Weights of a small GPT-style language model, trained from scratch on English Wikipedia.
Size: width 192, MLP 1024 SwiGLU, vocabulary 8192.
Architecture: RMSNorm before each block, learned positions, no biases in attention or MLP, untied embeddings.
Training: a variant of Adam for these matrices, 6872 steps.
MLP neurons of a small language model. Each row is named by its layer, matrix (gate and up: input weights) and neuron, and shows model dimensions 16-143. Each number is 128 + 32 x the weight over its row's rms, rounded and kept within 0 to 255. Numbers have three digits each. A neuron's up and down rows have the sign that makes its largest values positive.
Before each neuron's rows, "fires after" lists the tokens most often just before its 100 highest values on Wikipedia text that the model never trained on.

fires after: " |", ":", "=", "|", "-", ","
L4.gate463:176123124122144131188168134185160130149130144109153144204102138094135147150108077123057119084112136086125100147125166131123180157135110103176172116111108120095148135112138105212092128129146142167144170090141101137132180127081169226128169117157220146101182155091136207121114098123147188128150204120200151150097100103146184121152115108118161149120147099116188192066115150127118123091115
L4.up463:122115146129155148158169091144110133093119165132128087102056106123091082184094167142061101097141147104101151119158137097156151132112126141192131103155099088093149093168198148149121117102091182089158156116148128124140171093176112188079135138130135121062126110120109146203072133092101090133174149126186135173117108118132090138092138109134153178171123185206102140134113088160127079076069

fires after: "-", "|", "ry", " in", " Gold"
L11.gate886:126151128131068183096164153133171129118094093101194121187176068153122177096122153156192131112129184108152113113131076144125100138145115106175153098094145116196125084140145153086104153101136122148132135177159130161136080123163144108125172091094087154168154130079134156136098066126100144095153154081118097159160073159106148143151167126084158082060162095126188087137122104154117150177143
L11.up886:116086114145148106098123180092147159126130150091118098117124131104116159127132093148119141114129111135099039143063118122186105190090138102085119129121145185143140105114144139135090175121147184132177110117093113102123149079118112132134173153097119075121093158145125127181097095134127172098097151121117175141102084097050129154116109108100112190136168172145109064169123141158180143133160

fires after: "|", "-", " |", ";"
L4.gate741:153144141144103078198095129087107147117128160135086126132153085152100103159069170181126120117149092146117154102143142105137168135126139135147185136107072136046128065150189097127118109125126154133228194105169156097098207083162117153128106129175157122160100110200109141159114099184112123121114122164154069165163092148052089111102135127135195117137130175133134092138167131165155080098131
L4.up741:136098120150116125112159103153160142116165141058135171128147123090161164121174177116117167107099147056141103121144066094102113091114131144101088160053086153088142172076104139197092154119196159083130088116111142141127110085092159150114096142125082104119122179144124148140111109084159117123124134095129147102102140146076107134127109074092122112063126125112138148118156052089131189195210

fires after: " |", ";", "  "
L3.gate277:129136110108160156089124089133156162157150092082168172122140123122115132123100177112120106149120150116097128143105107114110171158098142144151075195098074088123167178115171195117094148102096182137216089089141169104118078115122136121128114115055067092160134125157092179176031108166085163162112134154142094134131138106140083139126103116160108166116135106080110144150094128095150093111058
L3.up277:144150113101152144166157137128123137151098083087161118173177185115111143092123139131139077155092118168196134153115106139123078153127132122110093150152144125133091157214093119126085118151067100134101081104117178083121080229076108137098140134087159151170098089157083176114160127088103145141199101149134180167096177118116082156147166156107097121146124103124136120066117138135130105187138

fires after: " |", "\n", " 1", " 2", " 0", " 3"
L15.gate726:191131138138125117106133144152140095167115120148133132146138150161099168160119138116143168127157173121155136140136161101089072106098118127113205111070122132078079128086169140112144086144090121177103160125086182139161135127090072144098168173196044193148141107154165193110116130121125185121138119105109090110124098100082126092165075121126090094194141079132168090163166201134110159141116
L15.up726:149099131096124153164145129129159123158140120109087137148128072103174122149118162128113137175098032185148062074170157128154110106180114137073121203106101067110134142122175115104122129163162094170135115139139113150096131100115116123181116135132171151161125151088067108158177099110143127120136141130169131194157131179085156116125093140119130110073145156143127114210115128148103117121184

fires after: " |", "|", "\n\n", "-"
L4.gate429:160180143070108180081162133082145088146099059110092183150095157098116144192158093152121173119120155179192102142178213170148126149064111081166111108102116147128083128167145147114124127162140138119072164062134170136104167087122094124081094118135194109145135172081112189100131112164177147153127201166116149176107108107162080150118099073133100131151122096081160079150126151131075172121183
L4.up429:134090133084123085077189145134104125115123101099131090174125130116074074169156161070142140113100099175074137153166164164127152088106131107177138094151081198179128126094082137129064179161159091147127152105109079145150159152133098131133109105134137153122115167083101096160150114189101105116117162174137130172114131122131067159072119094111094235149111146113146068155126114086132133118131

fires after: "-"
L9.gate935:160126121175096108098160136125135117132108080082136138169100147190144128143178118091158083104113179143121103165140158160123132194110146017168087099088026094131118154122110117117158118102146143158144118062168115095145116074110054146107157088113107068146126113147111192181103166121106185129134179093094138112153067130135141149143120139098151169115155128131145109163130115126147138125093
L9.up935:162190144087163150100113148157079150163137177115142105207158139144057136102127140111155144131090046051125101095104144150166125117130125119146123128141093106088121197121110147120144167146182157147157153147077144123077175148107143089157209132109152147121134148139088119178053126158114140063108127136121183149137139098120140178105139123148077142130159126168138146135133098094105127141092

fires after: " |", ";", "=", "  "
L3.gate117:133194128077129133125180155183078125122111139051157099162112168160111158146105162152090133083097153085135136185138168149153133169182158123115082111151116134152151180159109169128123132123163101097129132115111089222142102086128118066101152149166159140159128121128207155106109096137105165132146189200126146156098104124104150093096166094090144132091166154150122157112116109125131119156108
L3.up117:135136129083151118128107126149149131124146034105155174078104109141070099145144161137150163160141208177154132127158170095157177147136048088182094153105160073142083081158171139145105120109114148085177118105165123107097167087142105181173152137123097122164087136146142131131077089134153160117078133129164149117121124139141094125081137120136111072135141141156115162174106167149085060154126

fires after: " the", " a", "-", " f", " ("
L7.gate715:145080209129124129102170156093044120162172101135093177165163144130106091097161089140103135079108149108067134104153096126071152118157125081150100172145136090069154115125179112101122110110081145141215160094111120143116170091174203145140143146127144123181141121168171123083155107135115196118157126129120083113136162112104099127131106152142143137085165127148153184144087148075128148067143
L7.up715:095105124102140164080114129107127101110184125103140159161184157083131121114126164128166160134143118186147135117164132136126170109133123122129113178148058109123113085103109112099162158129133182104107106121121147146126157088150124074127182111125148154153068165138148164149089162163130137139163146134116124159058154062213097124097136146144157115081118101152148172148083127160112154119120

fires after: " |", "  ", ":", " votes", "|"
L9.gate583:139106127135149145062181129170119139157140117130191115106093119139157140161128173142141081134126070149131124137112129145133191171068132149054148143156092153138124117082142205132116124144156097140131107122164156122134072107142073182079158187156104083090135045103109138138139162152134136167150120140085099145073094128138123128144154072115169107178144103096175161113115068084146138180087
L9.up583:100085072131059078090153129127073111161148101122163125198200156076165146110156118140106102101064091118138129137117119173117156108080150108124110143118130135121136112114100100079185161115093104153101091174182208101119124072160121124207092147173134123135198143118157152110183068101113161096156111154158131135102168114130176086154120108171090147080114116154160102094106100152095113087120

fires after: " well", " such", " known"
L4.gate695:148137154179066091088156071098169133122095127168066101136138089116126073157139106089068172162143083110179135169128151144144139129175130100120207121080158090157113183156136179137197050129132127115165172126061143147131163164131175151143166111167133150145132153129149171057155180124090126118064107163166093166155123070106119130120141141217153109117134126106154172110113103163134111115145
L4.up695:124116105119106157181125151165091131121096064128121170144084095073135144140141112109164174095167107144158135114113087118115180073140131183107115137091143112143085084116162126139113113168108131108163151148049060176107126097132104169168151157145142128101143143115105167184126084171149141159110153104113148163122066082141148108149120092151133195152126131115095111127107115119181084062161

fires after: " |", " (", "|", ","
L15.gate277:122146148089141106119117093134083181138146158089118131160100187137093147111067145104123120081103122115156137113145079038119053186097162122051120121160112127168073129066154097140142122115169093193164120128080091094149095108101125183147154143144160098121139162116162034166091095147130152066146127066075129126169138092162098144090154100130144147151133089153196098072109152141094086078132
L15.up277:151066126158145074132135113099096119149100183109075134127132132078144172155107163081111090102077123108127149119169185104115092121114105111146118136167096117131152120097080142078135133159104118113151147073178126127197165151112138161152151135118164146074123184176117131120122094072156130105099146084134158151058131178111165073120129145163124125094160102112189093100132181078078150126205

fires after: ",", " in", " |", " and"
L4.gate963:113079121115177103055127179133111116136134114131168092088101125126174116097083125103160126078085067128193143108068128160113093121094177146136119085170106131196166099096131078127186153105092144126071141140106131079093104193121182092158124125082097103128180163132123139118095106097052166143185152151165137186162170104166191109095128107121161149146117153109156163126121126130174172118096
L4.up963:139108100083140094079128175148082108138138138131167144094170177087185083156148176036120142123132071108198138108109088157113045109173123108091118133157122154132140172086116126107178081097160159138107124160157131078106143173107146152093173080125132135059180125131137150125121141146106179160133172119174160192099186101200162098095146108136123167152084181113152108121180098145157123166109

fires after: " |", "  ", "|", ";"
L6.gate974:132127167131153090123127081183100077135137104064121103139101205114069185126173163160117179156132136108177144108151151080117123145105136136168136128112091141101051144138097136179145115174155179140126166101131128124127092094112162142119157146126124140164150120141159158139061086148119162145163118167117202097111164150155092123158122142149186163134141101097130117107082164137077124120136
L6.up974:145165132092151171165112159137105177058119136125115080135103171101122157144138140072132121145119207052156099110191144083108118140156138153211169148088173119101099138079112131093146121091172164059149145096114107170075155146046180166156170125100137179103176136097145126172128152152111145082094122101133155104148191154099125117158160120130123162153104148087136164124134123111132170149109

fires after: ".", ",", "s"
L11.gate230:162077164122106205050191158163056118147032097171118160056126121133111186101121133148174099099154130226136109148156133120107111149122136122148138153113092130090105144152108197127104094096089094124134141106126122140165125135118113138135118091099176138149140097020095094139107129142151107111089077113176125163179102139125106161120097130079105081126178137092161139151124166158074170098111
L11.up230:107158167077187083171151106132160155147168124096150160141106185103183158069140162153176099158134069149098137169133131166100157098130131103145098121130151105130141116093062055129066185161131096129139147166082117079114148200093098092158121157106140162153101160136125105186169125146148086120106124135178142111148153058087061135101119107111069131128105134094098169144144123073165114099148

fires after: "=", " of", " |", " the", " in"
L4.gate991:135177143084146125161100143179120122120113154152131154211103130100086098116126078164143194106131112086166137083076144106115169113157114102135113082152114163150130090134123179147120192100152163117180159122076184114137163112165115196115130112177163170170119128161127109133071141098104144140123186080186101059153134095150137110127089100168110157099149149117169075093123065128121053122123
L4.up991:118133119135167117145134127174138146144151161149067117163146155094078147151147149129122138143182087090105123123074141130117145183087080112187117164149082137129183164133158131094026105166158122191174113115114117155082157122122142151123152022130156129109149084186156092111084109135103056104161180113166129110115092164063043145105100146178141123142115106115131157105128101115089108145126

fires after: "|", " |", "-"
L2.gate566:112133142084061201131092105110124137118157113138148094120148124126126130079100118130144170144126129108125144178188133201125172119082098113130073105117082165118135192158078131147153091056098187116192103126149218073099056133126122121129119144089154109147132087068112139184112117136094176192146145121136087181183091127056140111102137177131183105060145169094127130160116153114141136153114
L2.up566:104174097153075128144146106134128113120121076204125121120133118111129150138124199118103123096146078078128104229101076156113096132097128143108159153061092135137106099133173131185107068126149137125097097148062128167101089137088107066125140149061108138151166165128154150145137112094088138154145107155132114142053124119057202127168136156084168071162112141107085124128164169103121120111118

fires after: " |", "|"
L6.gate884:158156107124118133132202156168131103140118092167136060105178117186070160105099131150142144096161053122145145114051112195122124165127112127146139103121064127182143123155146117118131103124154084203128080110126097133095100147168145094139167164104132097103178070138132115138122172167115122165190057114156058119116098136132097140065140063119197131137115128155138191110124106113152120150147
L6.up884:155169144110170098164179137212137120157152197079123128098176149153131171147109134099143151110137106165146096148143179138137168155152077115146081191147113163092152134163153060070136129088100034171156169092168139074097099168089108120119162149107180136059153160088098082175155141058138106131094093192181103136067140163104076161114145088140130083084141088130141144118070142113157123128119

fires after: ".", ",", " that", " ("
L6.gate751:118075188185211149132129168141079096117096150123167145152072135094103125091127131191100127093079090148082103149141081114116124166115128112118137128153107129080138139092182084133136154088137140125053150101153128110124195073139159166179065205108107121112124087149139104173119135127134116102195141170168171147137123089131112129077141142094096170154155142121149144109153067114052178060110
L6.up751:082131164138180084111124088116108135125117131120156101111116151143140127102105151143101086093096149139067118110141092136089147121092131098154146170108134089113125150133209135169094142112119132113196088114156123165165139096054133127213152170147125141077157134111169134156083068115104095092189118174142135080119171123162153080101141090143099114132104116103176147134077076136121174101142

fires after: ","
L9.gate461:148097193134177101143150125143159118153109089104075110165101105181080152134134144132150181048087128150113145127112112099095103104083046111155107142117089114173049144153108141108069126077113145191128101130087113130180099143106109187138127115074152127137114095139120063106112090154132142141151101143165141110141053096099073149097130114185138129131132160074155106129148164150161145111078
L9.up461:105136099135163071104089181080127120147159146073174168100122160149146188130079096097123091118092111175099118133082171147110117140113147099176114107138120158134117238126160079134109168167099110108177112137154162171138105107083124142149061129102141108149141149100106132096117104196146142160068175199162111178163135091066091128135171110202130066141133122155143182110105121092118196155123

fires after: ".", " ("
L6.gate154:172113115137221148098149145144143130117084125126107142111130164142153184140101102110100046117158143172119136109121085142116105175110122131104151077077056061087112114118165214142149151127132141099144141061163105120066145061142233119115116174154117088079166093075169146090140134136113140123136135135150114103165156100137130113109094073134095145148137085115120191083093143143116137062139
L6.up154:142153155148106085102149103153091144131113103064111190093082135129118117178094181130135144208068140198118094122126143106117156117167175188216117128102157100150134106143111122120160123070140159158120076115187062133129181120126146145153146130151077123152131135104181109085162109115170089174194148148122160119110079131113017159116130111130104099137126132150101161171090163091108094131148

fires after: " the", "-", " (", "'"
L6.gate532:158141176117149129140087110144033127118138136130139089135146184159124122093100133152169215052124101179110144085107124177144165164112133101170126122128090012118127093152102112068157137169076118137158063122084098158182163113146132144155081138119139126080105142152174139095108165110066128105107103119125108121138104142127155089090103110098129191095145150095131179150073128174178090062130
L6.up532:126154142118096158157173089058110124136111133092124225159154121120177112100150111100115065168129164148183120155138135106150145104083146156102124084058109113108112096137179143079091076105097146150142098121160166173111127075166128143117065135124087145121075139135167133130135117168129159095102156090148113101104158112153158124102108083118100204153167162126126093133143120156061101093166

fires after: " the", " United", " The", " World"
L9.gate1:127147120145134167104129157111091108112120115078073205103117096097126122131162121147116124130129122117097112142133163071113070103073131149109115143114141126030135081083184127082082059104136115102096182123130104143199127081166125136108158090171136143127114143149164163179151154126094075052117153130164130146104093179146150154148083165185103113104165120143186140128231136129134145074145
L9.up1:136053162160147150119152091127072123120129150135127077111126117164130089070150082103176161065159098088084138104185088092104150154097121116144118119173063116165094150069138123137122134148123135129132140140094095160093097076170170071110121134096173128173106105127091121098092108154172099128127088128163158106145107157106147080089136089119158103086136154113155143177138151090106166153124

fires after: ",", " is"
L4.gate401:148118129137181090055133150133140130146108151157056157069147142146114151112133149201142106075072147137147131085122121132105062105108153151125150077146116170160096200072097157164193130078150098141137140100180174151160063144106114081171118134103126096143143121114110063127107142167151101061145095129149145154140118166129076098093108192112130094159106144176118149073069085132078177125101
L4.up401:104186135140137097033160157061067107111126165144085140161156113148119078096121079131166094141102102169139119135151074122117157114094062059088092108147115132146136128152064099106101140133084164118127125127136163108075124226176060081094125100116169152134078151101140100129144129162190186084171125174127129168109164137160128178140171115166167114124111163107112113116163089090145154137157

fires after: " |", " 1", "%", " Total", " Votes"
L6.gate231:153058107113111201127168114153138154134137163144130143141109123134153155165102082109101094114162088107140099136146098198130146135083123140146127151170098121138108125135125119111034110112129104178181124121177119124083057118122167200133128186125152108102160178128114135104091093148117071110207108156173142116153080181083084174161123141077167136079113109052132133138146135119071107112162
L6.up231:109093012087127147068121120139163114132122079145124143164116160087086123155169157119206164129094137113200124151099150179138163163111130085100188151158062143145110145175115137155096104118122110166131087141135146071035084111057174157153119122074138127144118102154109144118156130143124123157138156160170131186062119143104107122110125130070107135119126169107124175074182159130133171137115

fires after: " well", " and", " rather", "S", " United", "uted"
L11.gate220:165112120173101135087116082116175150132101086119129144108086158161135155080156119162186148134193105110145110077101121116120079111168104158139139155131126136078097150190096078129171082158113132168144186142151133163126140051151137124132115051156125094133125143173140114172110128149145175113081109115110113147112149126095120137110069168120140136120151150095140126129157117126081170058030
L11.up220:112157136110167095100139108106127116127119117114101127144103110110097139127148176148130163094161164100162139183139103135151118154140081201123129106121089081166116074151177166116150165088099115138138119142156126189096200161115060148180130165189154156106172160177099186163124112167173135201113127101186111166097114147101145141064150153167165197074127173139147083094140088109189145123137

fires after: " |", " the", " (", " in"
L9.gate355:142162123166147180149148125121108117115103168083152133175121135172155121085175088101105149119095125081101171133127103122126129174116135066104121112186132203160114165134180125093130105147135114170110167141062136157129120161133156113149073155162127081160147108097101061071162112143126132055150113055161120139104137096156081097114145097144111066148137126106191139096103064117092182133088
L9.up355:140097192097089087089145159108159136124140128168156167172118188114156160140149122129118088095122129086120159180112130135137145098159104119119112128119174171164094117160142074130077123096108133074158109147140053106116105173128095177110089149132128089177191157187056127092177116093121116149113137126146124129102145144152086063137113113166081128067116109105131192151134167121121063169161

fires after: "|", "-", " |", ":", " +"
L4.gate612:154154142175114074103202096139147135141109138133104200150153139100092098129146118097121195150123113139180133145102118129148116101096164102139074159124129189081092147079180151149118155122154068101170105045139086094086158112154088187124173094151172133099122205218093218151069132119108183142067189183128133131136096122133091125128208109087179158131115128140122126178122123126096091100132
L4.up612:092128108128123074088140114144191123129173160118132167120108081118124134123160124132127184123162098136122116150138116190102145075150121134166050097127120124097126110147126112097067156118131104115104127091128099128132090093132099173106158039139122101125111167201156124168131111145147129161088164114127138116045069074146122144109148112135174087099105050176139086156105115131070103126146

fires after: "=", " in", " a", "-", " the", " res"
L7.gate545:142174115144102133145144127119157109168142133074076173158120109172104119086134109103135178146177127113108136148070107203081138137115085083164088177102084137146151086099191106109175175089151132163207098116107118150125141172129126111185173118148117097114076122153099159073147167173107156116163136101107135156120092149123130165115079089151043112086150098123159119123085126139146152123147
L7.up545:096102179143165112173116134055125138134143158169135154121083122097096075086158121154112117121150088154109110165155165116159183080116108094158138150082126099122168150090147176120124080117103170102163081119075126185064153102156124133099138070106127095091142158176030167127117080111096047094117122063113092095138087116144122091166191098187150108107120163213141146118070091143115077060150

fires after: " |", "|", ")"
L11.gate359:144119160156168120141128116171092141136135131125112165105165203125101155105105123096130157075122164147150114206174152134171184130140124167125096147147097083066108105089103154101105156107116113113159142056073062189109106149138093127144214131084153094119144161119129189144082142144069088129105123119119152114192030133110084164099144067125118173111159150140161117104134121081104124100126
L11.up359:088182067131117192120129104158152141125165113142140088050133158192134083100121151177132144154110094169168117145153105097140126140122099101166141133174171114105100186153136158086135110138122074085160115104132109107092082170182116171158117120141075122177140142172139090120134109145108095182123136099137060157074128216129141114102121132125092136150138160115119120088052124083147113107121

fires after: " the", " The", "-", "The", " system"
L4.gate172:138187135177153102130114123179081136134120175159099185174123108126107100099208108127167114129114160084104141116198157107119153113108148079098160154121104153103099061052161093126147100129151191093128138160086106149110126113145145111160094063154156187114186060149155127146142130125137120088149099141143083123124184119155091097179117099155096087169181129141124125155181188196110102122144
L4.up172:124077136140138150162100109161146134100047164157101085089124139154123120096132166189153130125107138089106127133144129114118141110115124115155169195146143151104090131148100101115120100117155089064119138080163107173138176120120166054109146146110153141082125105164131121142111117152181111072165134146169103166102136109100105165139154132170180074105145143163123122121115124106146175146170

fires after: ",", " |", " of", " (", " in", " was"
L9.gate589:152124100156156111108158145131087114151094138143167168124106124127189126110150083141124109106114171197154141159132073077124102142152169125104135108107121148096165165188139146124085160111117181150142149153103124160164094093078132150135132132141072068093160102098155234094115109158143156147102068067150124139160091117155082048139150109114142145163126129108148142147140079140141132125159
L9.up589:142147131107099146073166123123129096104111151070093100140078130169118190132180153132089127110082091091185087110098055161149207142078172187213122157118133150145129123110107056150165147149139092152158082117108135154163132171188110109184108101123134095111092118129082169100155084113162124154114130114129130115152155090183120090147124170201155140072164110130163116113064151129128120132106

fires after: "-", " (", " \"", "/", "."
L9.gate277:159086144109143137124134155128061136157126089129153108126100142115116202141130054165099130081112082133072118100128134139123149221132101088161107115151166132095124068150185152088139111139159158082092123090137125131109090087159151157125112111106156086133121139090151115146143173156151142078099164121151059057145090130167097115119186090218132116160126184107164135114071132136140131048129
L9.up277:126099143164106103139159142115124132131079102079170179136152106152184081137129088157115093137083195240163141135112147085137178094158187123105104142160095075127113173121128093185104090110168091050149141168089129151110130065137143124145128126148124162078094095152151161118111097160142066103129137095130164118072150103099091104185119093164089180140098119091119142083105137114101201112122

fires after: "=", "\n\n", " \"", " |", "\n", " ("
L4.gate462:142204153155155108154149094137103125128166117128143179108145100146113088133147142146097091093165143114117116067135120189121133155132136081148122157101081160070175068113135178174106157150112133174185136087104140056089086120148150183156135159105094118174073121136092105147102126128116153146077121145164109173093088033101135119127141103164153156099151137106109169154096134134143099171150
L4.up462:149117148168122103160182159131179141145127163157129138135113184090135123142118152105184106154084116165159131092123109109122174122150134184074178103127152132127107120104112159116111124069136179093113116139164110106116159107095120132157090039083131132145169112138154141140143094151091100101164146160145120052106110174146194124182115129120154160074116125122133157139130080123179085132141

fires after: "\n", " |", " 3", ")", "13", " No"
L15.gate103:137172091086106199095187138174126104160145110127139147175178096112044107084148158117118101100100132137176089078128098189152058100130132151117119164123039085104145150159199111129128132117115160110112112158072195075090135148062099101125127124165081119141129064193061152109132105164158113126157104103116092191131183105088132124101089109134153107105121081164152138086127079134115077143156
L15.up103:156080138100083117128150107129127161170119171136155127092057114088143129158137189111078141193120089135131173145110119156140143122142140133145110146079117120064129125091137104116102104145076105132139116149152053114119120093174133157133103120100160071108117153090109135124123110073173148196210108142063160139118098133084079156109165103093181144084121165134153114088129171100111156112180

fires after: "\n", " 0", " 2", " 3", " 1", " 978"
L7.gate28:117128081166089109095133190174136139145129116116161131110112105140171169092118124115180139110123118147133114106163126138132142157088138158190160134131092128109142103125186087123095131163131080125119097133000162075095172090111158152169127130130054124132122098103113191093153099138141153161142131119109114183118112122116178104082175114190106146164152127108189167140208132121079132132103
L7.up28:130116125083114182121176149176172131151163084152204107111125168070099137098121109129087117154104112078059131179104081084154140128184149090145087148131138109098043115108102102138157085084122136106108179095132145137139115187082137135115117083100115106111133147176149122135132125059106085198140119162160135086157076137105151183094132097133150121160122153102134176155136130051105100155095

fires after: "\n", "|", ",", " |", " ("
L4.gate340:152120112137118161156164149133068154122105152149121083119053107128101175160117199202110161099119113152098104206102162108137157160133104149146173156149122108132178058137136188135151111138137164192135174141168080104132149141120154184145094161163143082166191137102085138115163145180122091109118126106106160188122105145207145126113118158150144047127178141173146112137141162148112172100157
L4.up340:140103146056119155086118111107146152128174150081075145146114124112191115086129165193140130158066143092172151158120142076150157158128065154139108112171101117131142099098097113148158191105110138161138152073147147081139134109127134137173121173196157100139150139122085138084152112160168106168169180133198103115112127089118126117119061103116131098127139154151114144099125154154102149069091

fires after: "|", "\n", "-"
L11.gate178:091114138141124163138106154135168139139131078153159127177106115077079186141152126109162160146104082087113119170136144153150156182135140048206134128080061115091052165123126138132129158085173112231130177093089158144117129137100157153109126108165158099188144141124118158140119139120055138127090106159189133093124062117085152115099156114147172055116161098143199119118187073121104103122140
L11.up178:144130139089098093098120141095134108104076162124116104161108120163177172111051188137115097117139070088136105113121176129168152182056163151115136077109151140142157120102087146127119085110123081127107128154098061111148145096133071152139155171153113085168115126196067153182102128104137124107117146133110171185131110137107108171094133176089131084112161176156156113101130104080124135131142

fires after: "-", "|"
L6.gate794:149150105135082087123070128111152180109119091126082097188154131064099118123118160121107121112154065170102108092157122104065123051126144054132128104140125111089126166082140149173131168123097115130172133113091115114093158047145126089099177072154105119084093098157110144153109136125160154211152169148171116170126071121072118122091109087141192124084138115105165120153164094111100086080111
L6.up794:135162142148197104048108104156072143119134136145100151110070159113127118132113150120136160165107080105126089076152184130100156187108107088120083113115151075071127121128126104069111147148115146128122150127080187130110137091090148134147166118133067099096069157087127149127151142138115092071089128141201087100150120150086172108141171078069098085124122060109113090117109098066138092104110

fires after: ",", " of", " New", " in", " ;"
L3.gate845:118085098092149113134092129116125138156144145085132093121141206162170103163090147078160117095124168104146135102190125118111133107184143158155116190210131155185207148105149121089141146124145149087130182147111152073122142125071150084120139107138157134107145124157154117136097110122160160086114153198193093139100168049104123126147123178148094105073174141154116077111170111140162106121130
L3.up845:140109146118140152148122175151170128136155110122136145148128103059165137150105126012105163076094131151143136121091064081079098113145114152107162140149113140128139108069114158150174101087148136151103196168135148166188094153074134125118231099073169134126165113133164132146179154100106112127136173172154102077117143152137090119107092175171080166084148117132156155076209152117129170103111

fires after: " |", " in", "|", "=", ",", "-"
L4.gate247:167143140133110117143155115099169142132156188081130134099065098136130134098108117109096110094152056116080146183120100127116187103101146095171148121097100211108115159026063139085114150157152082102150137170171175139182075087124182125110156101152132117108102060148139106148154130156159138140138107199141140084149117132104139113160149092095156175148131133151168096108121136159145130181187
L4.up247:135137128145146159145170072130103130099098127061074167205149119093169127105109145120065092117153111144196136106152086101141091079035146140152162128101146154137153080085081125111132107120144087122142129142197111115142092044096098135117196105147128126107091107176152162132106101117100130109173142186131088060100045129096123122149112133073184119194136104117126092165123130121113136099075

fires after: "=", " \""
L4.gate933:145079104124133122122059110098115118144164076160126172196128126084113112053119183089100130103142126142079136155155139136134150131119069053117121100064092130070103128108130111130152178071117122154149167105162127088183183095122127152135100143112155176100145196149158123134119131104132116136061141158134163120081126026164170131141098096164139175101160099158142196147109080090199099097176
L4.up933:140155157121119106143110125122154164103127112162058130118069077114132065108121157135110113143181078136120138053101131156088154126127108123148180115113105149142102117154105136138140160056096154127170114131151134085121249148128159195168107138112201183114094119124142076114138089193124129058105179108166140138116154143092168169082125194134128132111141154154132157078109157108151127113145

fires after: " |", "=", "|", " \""
L3.gate317:144132183136109140138135056136132151137158112155092180189081117138082129206150157138079155146140168113147099188173194105089199135089159069163158192152087140116135120097088158172097199126145156142151182127117107076140138063105153150112131186097171148143107137121108146172100100140138150138167170132109122138127090180108176132127111076130108136157091159136129103116088120135092098162088
L3.up317:097104115109154130127110083131092141117138146112106170130083142096101058153156170156091156157173128171134137094187172109147178119114118095184134158138102123091132135070120155147059132148141169125135130178132088056157151061117111169165160141107156214097098119176116087202075094102162121116153128125117146114135137145098138092144164038114067172119105154167123113155093104119116075124120

fires after: "-", " un", " inc", " one"
L6.gate874:166147168117131171184120138135110109109147120135107152111096150138154161135147095030081157144118121204125122119148131080101172148144135123143094132103105142137156098044114107109144116116125123070127111072073114106140147089111116117106184086142122177116097133136195205203103075115117160135087169140115148189114110086146121100151101131129134197090120158095153100162115112141110102082104
L6.up874:110148117167139120138117086143122107166133142057130153168175177088147110110109110134139126107080119126158159102120150198156085128177072136104091132140099125118172095138094169090189166143104090150114083168128092142056168112135159075171173146115188125198084188086161110094154106107129102136103158140094134190136088070177132111188132124127116152091154097088106146100127119101161152157117

fires after: " (", " \"", "-"
L6.gate496:155093175180159165124174136190077134135117193145122194126093141087140144101118192148057172026148105149158147074158124136124197159154141112162127132110159105089162082102130136129149144119147130167153110112075092123157134090172101158125131136119141094084104179113159147135136083216130103108170115147143159122139067109136149116121116095103175129151137100077170057143104124141069174049143
L6.up496:102159158142140203162127144060104115114151145141180145112148136094139106114097145145086130108097101192128170099117097169128145168143116146103113184043148088138133102122125117071137129096121099122123095082052127130153097065110103127201132095075088135089087153043124134184148118151153077140217135095064130074183144123122172075146099104167123164151124147101174172162080114114152158137134